Weights of a small GPT-style language model, trained from scratch on English Wikipedia.
Architecture: RMSNorm before each block, rotary positions, biases on query, key and value, tied embeddings.
Training: a variant of Adam for these matrices, 146M tokens.
MLP neurons of a small language model. Each row is named by its layer, matrix (gate and up: input weights) and neuron, and shows model dimensions 0-191. Each number is 128 + 24 x the weight over its row's rms, rounded and kept within 0 to 255. Numbers have three digits each. A neuron's up and down rows have the sign that makes its largest values positive.
A block is one neuron, or neurons of one layer that tend to fire together. After each block is what it responds to, as a language model described it from the Wikipedia text at the highest values.

L7.gate95:140141116143159134089152123123127095081098137164153094158131115154116139127138158099169158155134160165145166123148148117129111136144162094123136148171128133107104137138153177100103131117140137138160136108114089106129137106138141071142126140128124150100131158096108099124107132070150178148132163165127093134143155081098119169173164156128116165130139156137154132173126146159109094139171139121121159130114115140097136132107093164194109116102161123114120127122115103096159150144066094157126115126119128075127133132120117152091149108130141103157151140118105134146125130131135113107
L7.up95:144096135150153130104159123160160127116133174133165126135171121127142176107104149147165166158104142079112121119156115131178120118115113076138149158142154119090079127148150179103071130131128121168142084126108106130143144128141169108136130167141156164112114180139145105108119110099090126141116154162096115142129141119121097148144167092119089136117139165106149158130080143143128122160135145120118117094103112136130186112106081160151147087131122129142136142122140127136148130146100125114106131064133134127130143161104130175138130109158157140136149098138119086113115129119135094114
L7.gate136:142136119124143129109111136129146142098102134076090125174104119124126168130156189112124121121146149146137101153153125166133153175131115133121107154133101093122113154120125134130152155163136120127137157097138109099105139133119142116124149146129093067136149112129111139127109153115176118139098075149144087142132152161147152107097112152115145126104133147128107129135096125145133139133149119126079164121124155141114132174079112126096152154101099109116097158094067107093153113139086119144148157111155126173121131117124139083104140132121104158125115125046179139127139164127082135170
L7.up136:120101186089145143124086137146111117105167140127092128119085118120161112118158176158075146124148139163105097141179158134095133135109117134160134135136106183126133145142143150117147124118121095123136104148127109074131182154160147126159124156125157114112107133120154090146132145139138130116077103114128167129158140153136156134102116132124114127118172136108122085140103120135106152110165173162080145109064160115129137161103162157164109133123119126133097134094109133096131104128102134141111137108147132132090099150107092111147076144146082131112100123133184137127140122123117115127
L7.gate171:119090121143104128150148115099164170125151141136121117113095161115113195169154175112138126162108132170153128119151113138135172092139127127120103144097094171119112099162106171112113101167122138075141124109158100126163151139116152124168132123102074112143146133130100141124102136119138094129130132145138125146110132118177189133165150176128111177093187145144115135146116096169094144130154132150112103159130121118129095147081108122142101150110179115142123141110140112085102146108115139141121113141118107110142093131104144100084132124139142152120144179119112132130129107112132142105
L7.up171:130110145112098124123160104124135120151195131166112142122105143070109174158138159121126158132122103144123114160138112149106140107143092127124093129134091187077111100130107121143145113111121137113137093113159110110128165163110120135135163134128137121114132160115102118115118156132133100157120137126113122141082098161147200146135115173117112152097180146104121140125080163131070154184151134100112122154151102161133126163089111133131119151083135131153111134124175127098149132091133109161150125123131108142136117148124134142115108085158160151137121133144102133140105096085143129079
L7.gate187:122144083128088139163137120111153131108120157077137115110107122164117098135157185131136099133160126134146112083098127110075134158130147155127104150142109131145102164163121100167123120125119119114120136089132086113114135130155088084141113138118121144101122111114154126133107107135127144119178157112124110122117144132182121097111122184138104184114113149177128106126147109127090126110134135140081088124094105130135111128135138153118113165152142108148120126137111135091072129109097121151126131101112123082154114120113134134138106142200124200107124145104152142097154103171118147099
L7.up187:110130072099113133141095134154155132122127132112135149193088160129098125128151151115094122142125162141121115094119119137093122146129166145146131124142115109131136116120083101129155137122151112159105146136154083101158078127152085127181147119150111122142134137114148097154136154139096152163135169157111131110149147097159126108115148140130147130113090112161130075131155160155126129173125157103123118129119096141127121127139102140087114141129187128114143094114159161123171169162123130153108104119120136098182075144108082135148110134194144151155171148121158140113129108158135144144
L7.gate193:129086133123130158109176116082142120118094130140132090196113102144142125150095115152136124117137147136144133151134130127154112157145114071143134093126123139116111133121138168123159102131132090089136131138125108116126144129133146117102105157146113120126146146079093110121112121129133161130089090138150126141135125134137149133124194142100175145145145171110137133140177135093115147177085113110143172131126144128130108162144067122134112141098142122089144118124093080126122096129121134111166088108096106104103143144164123097147091110114139143052146142099101115108121133123103175175
L7.up193:117132119149153136118146150079153086091101132152106118174129108156107131135120132124109182127134195111154138127115166142161059155124132094126153108142134133082139123107111164141105135163123110131120123114164140097130113147163152121123091165156132141131161116104116134109123097162124169122107110095119096116124152129101139128147155109141131135107157097109129163170171157109098132121089136081148172108097149178096102139110092130118141137125146104120160127123129108119122111133140102103155109084094106109131118123157093080112110108112123167098133088106103127085104124151098145152
L7.gate357:132110121120172121158137157123140104101132158106142104175109120121126138161128141111157139123119148122143106173180105118130131179180114132129166133134095151100106113135132141169121139169092115143131183117133063112162163124127147073129118131103102107093144118140140122078105130125141108146117067127181116157119103158121169135157166145116152133118145161130135167124169135143100104141105116150149151094147132151100143155133092145163122136127115150084125132123156144080141121137113114094119108107097147138112118106164134151077121131091113131089164087087129130112119111136127143139
L7.up357:105129100112145146147136144100182119117114187128111114164124127155133133176138133127146155128146152128152159105136126140166104133151101121157140109141137121126096137120120139128162107115075114142121127123148092072114139150101132087116150138097063105160161128099125122097106100068111126117125105104131111121125114157082154130153175123094130172099147129099108129118113135098094120126094104104143135100136110093121109160096113110134155093120155144144127140130124069104053185127105122111107130084142110130111110158167108103113114131135169159130142124092141151101142114143138147115
L7.gate477:168105134168109114124147166100155144142107121114164111190133152124083125153140116099132140128130157130179128122147121126119174156132156106133139141102132132103111110131149142139127129128143141116146141125101100120134166154092119117190135156140107176163149155123111157142105145093124112085122107088121148129132126156115151158115143148128111138142151102106110157094106142146089149145180128157157131137072135173109095107133142181142138166127182114120124118135139147106117136126088117146106093083177122121153173123090121125112114147100079129086114093091142131121162119104105109149
L7.up477:137124151117111128134132087143109170105138116134130114107119098113149139129171156115118113123134170095114136144151122129108138155136151134131148149160114149122113111105128157100124161179069110103116090128157167093099114107138123172147094148098101139087112062128171130140142147121136136120102118091132166132147117169143082132091089116134091140089130120138115141058126123128153111112138144099127099160137148105156138142171115109133151097155110082128110152129113150131154095107134120109143131114151090124123106139108126107100114118137162184109108144135143171145115101083054124119
L7.gate491:141128131160152131080132121136143149135109146114124108152097149108125138166137167130155127142137124098107138144162063126111124149128094106157146132138138195105091153118157111119139116131109134101133157107122103164149113164108139137119124113147108098133162147151091099095088086145117130133091110168168117112125129172155130107165142161102142151093146134136091153119116133121085091139142113122148155102116155098104120136093082178112109163137101133124130126141132098061141098162105134101122090087088091144135146113137142147145114147096137163153149091088147114117125165089124120124
L7.up491:114113138113079152109159091126116107131161113150160146125117120135174125160123140137114118147165131111161163109130083102127070159131119115112142148191158109115087115128127153071121161065158120137115139122130111086158147130144150116148159107096087106127132168109138120127121137107114149134128182140125089127129110155115163126136157127100156141135164103154127125128135129117128139160113141114154151149144153119109174124129126143119129088140156113145143148113176122157088137097112119097106113135152121132174125124153074147108148114153178113172136145172138165151157103133174158141
Responds to: Article title closing marker. Mainly the closing " =" after an article title line such as "= Merevale Hall =", right before the description; also scattered mid-word name pieces.

L7.gate162:147120118125123099109152126113162097120128104112120124144148136130088117140140174080133119162095099136174130153125133093129128187150113121101111120102174107120115100113140125119132143121095157113161104127121125118140115131150180166166184149105082152104145095137132152148102167116155143158125101200129119158095126133124131130114135136163123156138169138160114124101136141153120107126136096109106179141095092141164114160135138172132094117137118179162125121125094120106120096108112135136135104098133156117135104106167158117095147085133119153085086105127140153150121100106170106145
L7.up162:130174175133126194142151156098132125115073128117157117139138156117141070107156156144140150089106120144115161114172157120187092133148115119125091144112119143119184135090131117113138150162132128157134109118119108157141143108115092129102101147134146174168117126174117116119126110112129137130140137172167097131127136121143099138131137104124142087137119156075140157146134147123162144128107186141110120130111147158111096155111111134173132129145111135175176102098119109103128124146158124133139160141100120105114162093142143092098114130082133068101110131108148114149144121124154138138
L7.gate172:135146104169155136130167155150159153088122117096133144125091130126093128174130153146123132153132116165104137137127179100102129154146097161108105107118166111131135119146129147119122139175129163139101125077145096169140109155133106106125122113108117119154135128144120140147108141140117191130108098146115092159119175160125115167159130113143146129123104127120130082130141190104126129106142139152118155157133144101136101086092077166118128132140161108117138128138094122149145071121132117118159123158142138149165133140150125135067116123129115158151124146073127103168131124191080123109
L7.up172:200126090137102159132146110127128142110163109112158144129137151141176145115111142098125110144155084135135119102101129137117170092119100116107139123101101148161126132140109160161118103160059134094113100135138110128161145117129119120120155108138141113146133143066165158153122117111118151126131113156136139122118112127122097129166110146172145145133112172172115163119087114111113154115097089125068123107164138140167115120113143108097108184133121110117059096117132136113074129119097126140095141067147154146143125123110119154126131155128139152125138115085126132134135120128109156177
L7.gate205:146162096122130158126151169082165114122124188091159133119128119119118109157116100185146165131155086111172141136106116098141122130119126127109150160119148142100133125166111156118086152130056159102138119167095148144170127098158140101166123140104125128139146112152136137175092102143151126123145121121157152090176114155094100120124136125167119128135107126113095139146104101147142158085144158130100177131102125124125118111107101119136157178126121103167140153150097116104110091115100111144099120099159125162117109130120162119136145109086116127115129086139148134124153122125143171107
L7.up205:135160117145174157162141184120146163150137143122140131140139178130157076118143131139150112127141074151162140133130092119126082100103101139160129126067121116147135121073085112099070126099104151142130154150095096129127114145148126111109123100163144119149117161108128153131087115131117111171132082118127105129140142153126147140132088179133160118163145132112091140134136122175116117107107135174115127163105127135110111151130134123139116179148146143152133116165119146091111131130103080088104138119159112153130150096122143140092128112092096147128139079138118137109126136128162162091
L7.gate304:142164105188116159134143145118117119142131125155135127096137152146137129111127113138084158104116139138136141125116177137132115110107151093117138139149195110145129140131143144102106121143110111144110164127119167166130130148143156128118109132097112105112109081120112120131094113099123160126151147101099109099158187139121148076144158134168196089135136094103103105094127143147146131127128087123135142143091154124136124120120136136110109137122126131111128121134121128129079104105131108166154087064128143165191162092137105049179153127121126144099148126079131147144112111142125133132
L7.up304:082176089128125148167136119130098127150105134113151147115109176128092115155106117134091108123136115139122142120136120131147119101113074100173120136102146105101113094142154123142136123107093138157142157152121089149143123133159091156110115142157122134124149169130111120148130125169160094117175128133162107146127152099133113127118139103134141101174117120102085112139107123117101160097117076113148081125131155148097075127122121116053126114146095152111093151105119167130101093132103150148179111116148158154105127083160102109149118086113106164096102152120132145124130147125093129145
L7.gate366:053149131122122134108141159120077104141094149160110094111164125101118137130188133103174124104129118101112168156124111106161114136106122152114121106191154100134101090136140169139105122122125176120127149148102114163160156104144151114108159157116151165147115184123076140106093127145137144078131133103119141149162106136160095144137124117171108090140116172108144110121105115111171135082141099127118134129117088157144104109162148155159115153110115119157142132152125134099123106118123123140117168115086120115148137110117161131117129105142132126152102132145116136130128151168137107081
L7.up366:103145112088146105117175149123147100074075126099131153144118135111097113143106130164114130109124085114149139135149152153142126154181127104148120121058124139137151102171143163109088101086101126152133123114109072104097159117132154119173148140187108113094137146187127122181125145131118150157159124137154118102123096121096129112145105096129127153169100132168106164157125139127136125128152134158093147098115141163135142136132151103120114125136133140156140132192142154089119130166153127136149143173143134090110101157113136151112143136099138174130118134126142130127123136143110126111
L7.gate380:124144073147134187139178137149141140108139158149104124126121153125077109139178119123101202134107127139143124155142166098115111114110144151117104124110141131154122109100082103141111118141109139100160110097124149163170125099160123131161143107145113136095106127142104115150109134110124098091119111074102107161155096160129132128172119125117140127084086118143081078123115100121157122095116110113139099125087100122124132118120130182165105122089110095097124152144125133133167122134086128132162133124119160126149168130113177098098148129133094160134106117155145134115142111153111106125
L7.up380:110152135109144143124137137115144089154111075114152115105131139150160146099139143127093132134166153102114122128146149122137062098127147149139120124150129104176117142126122134105159030119095146126157139157164066102147156123126107121110144124179153115123128131152126171088123109163142103091101118115089141140105122156149132117150133153129129129120140140118160180096118168081098120151138130137161120097140127143120122160148130090147117064100099136147095114159126094127128156123122100125116181109140127128161153127114155162125124089134098135148156118153171135144112109137100148132
L7.gate436:153151173143079139151123139147162112166122141146110103146155136108144112136114141113130148156147127145134190127154117167135151102135124106095119111121119129140105121082159123121087142153132147141173153154145117125110182144152143139173124140128057100111129146161097163174104139123133099140100092109107192136160127166118077158105141128152102129155129132151128134118122151078161111167143081131096151116132139133129142120119111151118134156100075119130128148136119127158098128132077141101118100128102136120100129099134125111139115152123103164089113085102145117119076136151148158144
L7.up436:127128117157097173124118121131115119121102113154101128114142124139124160105109072149141142103158117102111095151095098145136141143123140189100112166069117115192114096112139140094134141100062132151097130146098135140115164136154121127111200164117128080162117143142099151154118121127154177155155114150136158102148081165119165109133138141150112134131124127122151126137161102127118147107146113124122142126127150125108117135104099124143150147118148152098169141091117092121125156122154124142132181128122144105126137093159112091193133171127147141136124116139151126114115139098082140090
L7.gate480:151110105116111128082158155119101104122117108146167150142105146153100106112140145141126132185137093138142167140135100109142114192162126118144061145135065120124149125084120152105108129106152177128146105092160113151139147147152123098136139123166150106125158104149155115133101168159106142119105139152147143147167071089093119107139138137147105167146109118135139133145121111150135144109170123131109140151115117112112149127127103149154125092148131153169126135132123155133156102171083111111130138091135159107144132120162155150136110089102141122146140119131166196089145118155104151143
L7.up480:153156072127121090073160150159102127124167146153128198130118100118131128095117110125103148154163135106141145082128083144107108158125125114149086126120104126112150120139133177158077136116150093102159146118141138168129156133151131146161167138138154128166141106170149124127128150135128138112116118155158169144137092116099103096164139158146116144156101127123161146151124111091098134118178160152150145142075164137146151117145113172111105127162116158123163137169143119153128090127121123117134084110123151142170112174103154136167132104132119119127149136131153110111143119140131143152
Responds to: Mid-word subword fragments. Middle word-piece fragments inside longer words split into several tokens, e.g. Camp-ai-gn, cat-eg-ories, Lan-si-ng, disad-van-taged.

L8.gate8:166153156157104134137134144087122126131121100138170124144180141148127118132143161092128122108132122142173122135147119115088143125117131120168173147131110106140153149163098106146106143138107098140113113159133168115147140098134161134142103079088117162081153118124170139139088095126154120111122158146120127111154143113127104102133160120130141125096098155115152144177156095120085147096134149134119135148134135094076075137124046163109138113133129141117114103147124141106161133123132147095165111089139124122165169111144134095151152106151109121093105129154153093143156130139150176098
L8.up8:133115140123128130136155172099142141120092117161156127150113118153092145130115145140138153109113116145142109139156101107102182146117101127159140145144082127110148109149127139121113132127134086119116081106128161102130116105129148125096151130089104116094136130120155111112124099130171132116101178182129178134149144136119069135126139134140107062078129142123136167140148117124071164148125178131128157079132123127161119115170114133142083104131196128088166156127140124128149151129171153116155126151106078112119160130108140131118101124100136088122128108090170111134126106102101115129
L8.gate78:114116142149112165113163143135114125134092116129113158146154102163102132124099145137154148129156153140138155131138117111159083116171135105163074140097117094134108113122139153110111147134128151117161127127157134104147140134102195141147129115060156185148142137118159143108099122129150136140138121161129134168156177089096106106135124116105146107124123110124148125155156106113094129152128122184106135133127114151093130143126079134111136110123094103181106152166088120109136107111133056151150150066147120138136097121147163139111175117112113138100155135079134138103123117158134110116
L8.up78:062117127147109122129116148178087082157144113103081157091063124121092100118152129144171169127149129109164130134151095102131131150120098122112160106118092136129180118128115124145099138141093121117141105131131121066150136130092163136141093090130158106113145165127139131116125099149093122124121144131122155138144072130117100115120142135120146160132138109115142128103118109134128145135113094118103178089124149096133143150150119107152125100134162138170126099136127161135139155148115175190176121111162136134164122128144077141154136118134116078137117148134134116143154124104080113114
L8.gate106:127099115134175127130086105141118111152075098149100128169104121165086121115136125137126119165154145126156084114132126131143138142157144156119182163144113108146127161128135180159097137115152143141102124129099127109126150136144115121112107098153117086116152088199141069144110108161141120124150143164114143137168116111098118149139161150114130179154132089094184120123144099152104142112147129100091145112155123122119135131113087111147135101124138123172129169117096139155164129118120173091108163112132118123142104139144111137082152111097122155114108146177127144127121139097094149146
L8.up106:129115103130106114112151171143112100143123115109142194132145147128149167142103126160115088093110127097147132119113083158141105186139130112172149157139136134111084148160129140099145161118139115117126109086147165131131103101134114135080127134099133135126118138119139117122133134144161138135094139128148131099113140154158121146083121127088106137132112103141143171107140115140096148155181149140118186153128140206121141138146122113122119146146179139115117103129128150128121156117130125127102168162144163151149113059132143140170140139104138191146105062114144099103122132112150148140
L8.gate154:102132142171116159129105134144132113133145125137128133145106106113094147137122112137139157180126154142155123131140165125119124164147141144117194132151098138145125122088127151097143067119129177144135171093138147185127126106110164164127128139133123158125087121101108162140114148110161145091141124127122145089157137131137080112175183184130114100113130119112162138079143142103112131131148128127129140148120088127126148138099146122109129088153146138096126112088139091108164087104130107127139085148123121068140114121163157134140121165145119125117161131111150150122074084128133157081
L8.up154:149101111133122140145118100175095126128155128134165134040115128096127129144122114148139131118146115150134140136130140130180123095112142136103110119133177130169122074098120125075147090108078165144153136125176097132116121151101148130162122165115113169154109115141184131116139074141092126121142143109129113105158151137121117087137067155132150157134134117101153117130082131162122106101103183141139118163111120123151110148165157147165101122140127123157120164147111164136156145105136097134090144117120149124127144127166100105092115124112126105100116120108142156169135140106107141117
L8.gate163:119184125112126178079111169117135124132151117155135159161105115123117109118107176108143150170138159094153110134106122120161095120114135122150140138112094135139122177087141179134135138132151145079126137129160067116185147141141121037093102104144102108119129131121135103105116142145182123124114086108124150139143104095142139126109123149124121132134101180105124097147106079124097097146150110154136125107142168130137134156138098175112084116123124111142155126097105141106150137112063148121142130122151145148133126095136162150140108129122128108131132126120159166112134123133156130135
L8.up163:132118075157090161160137155145150171110114096116057164131137107170140140092139113128130069172144142156135155084114104133128129120116140130141091100113166120102130134157124170140172182135114124114150120138158139147121134150110159117102160066123122160173131102122059122119133147089110106145109139114124136114119155149145132143157144121125147128134138159109183135148129105100119124095133123087140146121117126101095106144097119087113156127131159152121118123103115144121151165125128135122154153121094161137152126105107102129165156094115129115139118126157142104146112099171160167153
L8.gate454:085174104145116160083135159139144096169129113169135153138082137118136149117113143116120158150134101167156107183137095146117133122139115117140112121140100137136147107116115168087110105130112170118116154102124149160158091142126155074121126123130141047141097117147113076150112160117161121115128112088141165120140089133156099158142139143160120121119163125166144145076141101103121076104136127125095166143112144134158115126117124142134083124120127150110144145136127055101159112130129117147136116110132127122158125082167137126109155114106110104110146132143160132116140074108125124126
L8.up454:141127081139126167112158129165130066113136148171087139083115088147156108111100130109137169105117127128142100147115107149127128112111130127157125105184102133101115161104114150126127104126148111122100167119078145167126123147121120117135118104105122081137124112165128111134124152160106107108131163062167161137161079100094157135102141090129129163125137119131146143145139089112110118132164141121144127142111124099122132138143163109157114081124141145085152129141154093101114111088116106161138091084147115127126102108187117137139132123109142070133113129107116145162088123118125106165
L8.gate459:054172133121145177119117151108129132122166153109082102131163149097138171133141143109110150119113107129139140140135141123144133162139162141169148160124127151122065121128115105104132137119104138080157158074123135149185117165119153115130135164134107139117109141127128148135115143108103166148109086128105173179104094123118129087102148143145109126105100131123138146132151123117110051152128130119116121131155111138121175091090135137121123135164145137138148158138156097124149122123125115139132110135092132119138103104149148166118169146133138184123160133107170126092097111182119104120
L8.up459:119135121171113196101130147131096129120136095111150124126157134100125155101202083139146121113126103138144136107129121160124167158110107124141179117135124113106190090141136106147092139125126133133113150072139168134151150118130105137152166107142144128132164139111177158115116124108121149130129112127144173102136111153159085114109117148170128157099082106130137127139129121091058121130136160097146163115125141158144140152089068124154115141161144116158166139125132104132125120175104134102153131111135150141122091124131109155146153099116131118123128167140116080084140133148109141134
L8.gate465:149134116107071131136116095118137132119149082124160139128113094122089150161115103152127120138112114075151103140098129121143154086119120116128134143118098125123157106129114145166124138127113131128121164121167116141165122132123110130123089147140151130155146084149141147126096123142129109133136166121151133167144167051101124100141090107165151111154135192147108123140128087124128138092059111134145083150132129099187134103151129133124142125148135147094129161125084128118137144128097147099091159127132163134122136109133111108137161073103113110089125139109086147153127130061152160113
L8.up465:146087117174102158102128090116134099137135120152140132104110135103150147102118150124109135123128106151115183159114160079090133129110132168130146134154121108132113123127124148108168087139101142168127182103091148185113153115137096106133100130086109076174147182123081116146145101121139119103126131096127140119115117111125100122117109102136149146125112098101110139126113149128105150109131102145110138105138082096172151114072137134164115084128127127149152078131157140122137104127132160074078126125101115175165159152150134139130125128126161085121130161148117117154125117128094108115
Responds to: Mid-word fragment tokens. Incomplete word pieces inside longer words, especially CJK or Cyrillic characters in bracketed foreign names, and English pieces like opport-un-ities, strate-gi-c, Th-alita.

L13.gate110:149121113160132147136130153070157125151105109105136110112175145137091138132140178147127125150173136134147131141154116102128110169140131146157174145139091132121120148127171178097085094137138129093152129131109119148159121109143150167114112173140127077122144155119090153098083122083113175150132112143139104144146177120155114089182125145151115113112105111151119168123157130114130073135097135156121138131140164118090113135131139128146115121186128104143166106124111081133096113125096130125099143090136116109127124125123128108121142122146101102110165086124116135152102085150138168095
L13.up110:152109122171128113122116116105120157136127129105140151125117173147090101109083146129115110102173109115123075131145084093113156137162145167174155132166143106118134128121185158105159081139143126114115129132136108185143124113167169148106133099122151073151158188115130172096122114154127115155161128164102123148151110154121138131154111138115121132132146111119121145126158109144150119132121184165159148172121153087090121104104108124095114152140134092119161105112109124135145090093119130124139088120154119142134123141107146140161164123176137148127144122151161112083133125118143154107
Responds to: Article-start title and copula. Fires on the closing = of a new Wikipedia article's title heading (= Sledge hockey =) and on the opening copula, as in "Rowd is a…", "Merevale Hall is", "Tejpal was".